config.yaml
d_mlp: 512
norm_eps: 1e-06
qk_norm: true
parallel_block: false
init_std_o: 0.00548
init_std_up: 0.0233
optimizer: "muon_variant"
lr: 0.0131
lr_mult_o: 3.0
lr_mult_down: 3.0
schedule: "wsd"
batch_tokens: 32768
doc_mask: true
train_tokens: 129600000
MLP neurons of a small language model. Each row is named by its layer, matrix (gate and up: input weights) and neuron, and shows model dimensions 128-255. Each number is 500 + 25 x the weight over its row's rms, rounded and kept within 0 to 999. Numbers have three digits each. A neuron's up and down rows have the sign that makes its largest values positive.
After each neuron's rows, "fires after" lists the tokens most often just before its 100 highest values on Wikipedia text that the model never trained on. A number after a token or word is its count.

L4.gate121:512506538475491525473496483545525501517490513540473488515444505560493492488453496499491504489545549486547507494476510482483523501486526489534511468484443522473519490512482505460512521543526511497528552507488517506487540461471521465489533500498470454503508460489486504472505520525483476530545485512488462500469520484557525494470530484490479472541485488538472460450485487529498501508515
L4.up121:486510497539506485528490559572472503474489491518502526486494534511517474459505477485504480510511519515525492483485490481450510497474499524510525484517469476510512482484475514490554545523483480463480498490496511490451493523509512513507510529532501503469481543485510512484503481500479508485507487517503487515447504466500548495488531522513517507539518498552486463482497486516481547502505
fires after: "p" 17, " one" 17, "ut" 8, " am" 8, " le" 6, " it" 4

L2.gate392:522533510530546518512485477451493503478501515494457488490525481490459496466534538484508499525484505523526512460489445519532466506498493489477469567494494457508473543521486502512552450518519501466520555469556528484490529520519488481524474535527520497508456497510528521488459495496528490516528495516510478515479517501525482458538475537481520526487496444502522533505451501484516496533523
L2.up392:501510492465534547529528512465515499475461509553504499501527519482528510510512526541511486493514534479496520535504514488526518487517478501480510539518472512512528564532477503506472478499501461497492479478517431491490450483503479512541558519488504501479466530513512498509563484501480494526511538512502475512527510497519493480524461502531485524550480498501492536530471470504525504477527
fires after: " T" 39, " B" 23, " cent" 6, "L" 5

L4.gate335:525497504472477493487517506466523466471517489501478485474503479468527447496491520511483517498499471436483489470508470486486506512487496498485497520500475514517528516487462532498508475480491503541483483513498513487500446446465495501522489529500508489497495468514530523519478502511495463487525452488518482480508513496538476501503467508450506517499532495461480500504541498583531515526485
L4.up335:502539492507492505494477490460478488510481537481508465559531519488486538469509510474448527569475520480512503524495490526519499507497466502491512503482503546538525532479509487522494515465506504490540495529479536467525513532499450503500510499481517493540501479511462528526554496507508508524541469486501471512491527502493533533488442510497423537538475458531518504521498516479476496503521
fires after: "," 16, " g" 9, "ig" 8, " G" 8, "ou" 8, " as" 7

L2.gate136:518473539525483480486494487475543518501509524526504495500497489517545498501501494470500483495510543535506484495530485522481499491484535512460554529480528512502511494494487472466477471545496499505493495521497479466518470507465494465505566534475472500524509497483498520474515533475513459478494474495509546512516492480438523471502474523515503460500473513530531510524491465493487514519488
L2.up136:491497484504504474461537471475501526543552560537494499495491476506512539518463505465495499532476517482509483516463513508567522511480524549501482511528543516483496449501477477492466533514470473541509517505507521515464509523511481508537513496476517441560506501481530499535491524517486489466491459508513471491504488511512480516517497483500493521491505496522534483498502487488505498546487
fires after: "-" 18, " re" 14, " Ass" 9, " St" 7, "x" 4, " Red" 4

L4.gate437:459499495514518462475530468530495499501474533515470518486486525506492521458498494510461501487505499520483500477494523507494493517515462485493487473511498530504445505526497519500474466528511528487517442465559533577530467505522504503500507466476502477472509466502491546482519533507508451535486487457499538482516493541517494512489505508500483542548468495500522467526533531500517514537487
L4.up437:484483501501444494501505482493482479505506498478478444503523547501494488519499552465478544498455489505498548509497505549465480496499500466449504519538490475433497476507486493502481478518457467508453507471527496492534527500541488496515510513447510502515507460520503517519500523536521445485515505498527505477472472507496484480496497518485449484456489505474468487494483532531517496483534
fires after: " the" 16, " col" 10, " w" 10, "er" 9, "on" 7, "e" 6

L4.gate227:513479515495523497454526518502533511495489493505486502518536513492520502505514509524506451480516460493478514468509460554525492546498512497455467487536474523534476508476490495502461451465496507519560506467463488478498495508534545513497483512470504434534464500549507483556496532526502501503469502491491478554447522497540522496532483515496508475471521488492487514525443524476488480543474
L4.up227:476530518491474515505480486507497482502521505504540456473559480544475507485450492495500509461511520504493538513519462485523464533493509498500544507451515520485527506474519479485510476524505498479518515492492526485526494505501555469533482527461536438486502509498518467514487495528529497520545482488519466503454517557520496519528453521511506486494493511486463500479463496461516480573511
fires after: " is" 11, " can" 10, " consid" 9, "em" 9, " rem" 9, "om" 8

L4.gate94:495488520513529532516529510547467486464524465487528526538497493514542485507494488469485493473498513488530522456520513500572519495540479547520532486457492466534521474501509485489523546523542456478504491507476524444484523460517477471553483496519525476470483502508490521529510533504522508536528493471482471507440428483503539494473526482506545508469533470513479525487502500511481518511521
L4.up94:462527448535561476506474482486453507493508455436477561519527454530498509508477489451537488489491514523499509504546524486502527485539492543492496519490497526501527469468497497491492537468542480490502520477471517476517492478503464492482464462520483509495490447481514485519466481481482544520526447448498470499507480527518490539496535473522453490511519513517490519502492452470576489534496
fires after: " re" 26, "ig" 8, "un" 5, "ug" 4, "g" 4, "f" 4

L2.gate173:487479467546483489472512482503489521496493531483480509509474500528486517496478535500466455516489519520485495507496499497538524501515504532498428491525486522465483516533483506503486530535464486535487494523502517465455495461504467490562462433493432493501475513482456514525509457497496542501476539496496484465471507438500500481520470478478494524517548499502546516480496520506460480532500
L2.up173:501493491508500512449516480491500508466503486434487515535477519565542477504511481522483488530548492472531483504487443504505503508522476507509511519490522511495487541534518488520444493523457499497496497477540511510438533478534447492479500510521503484525459497491553504494504500437496500503453520466519545508496497458501456488511512508526517552523535441549515500467490521498491471497510
fires after: " qu" 19, " h" 14, "l" 13, "und" 6, "ff" 5, "v" 4

L4.gate141:446506516489532458530512502491511496494511484509497480497492534478506478493500526522515550496487488538479506493500538473488505503479509527512463508524497516512508548492518487489491529496521504524492501476486504485505486516509511459504471528498533479498527448499514482507476431483558493470524495513527504428504516513502538494490527485450534512486481483518482518549566527497551512492538
L4.up141:454472508511492539503489527461502478521489532564512535522506507529468499491492488513468460463454505488484530474503519539518535473464518566503503509492507514487514464484484521526486510546498498514439533508506541518450516412532540528477511476497523503557452551521474505497495456468536494513500509474483502502494524516529507455517482527514510477473513519481485522543514495467497482472521
fires after: "–" 16, " con" 12, " Con" 9, " (" 8, " red" 7, " contr" 7

L2.gate209:506470528482509482495498492494499471505461503513479491474511508566474529532492489506511454474470548502503475437478556501486522489459497497522522527500473498517543484537443503471500517513479471473474450528499522506494535450477470504506512530498503512468500475480525518548503479509480448475522467486483481492484520493487517489479509523503509466511471500529471478445497482509571486516485
L2.up209:521457520476513506525515497515535536497465528480467525520476481550486517482492476511521443488511503491532445478508497507515522513440523527542554510509481496510498495494498480496526453517500495513539506514529488475513560493522464476524494507486457474485472454497504508493508482504502552487507487478510492549491466491479504505516502545515507505500495459526523509498493476530490488497523
fires after: "y" 19, " Rec" 13, " ro" 8, "tain" 6, " t" 5, " cl" 5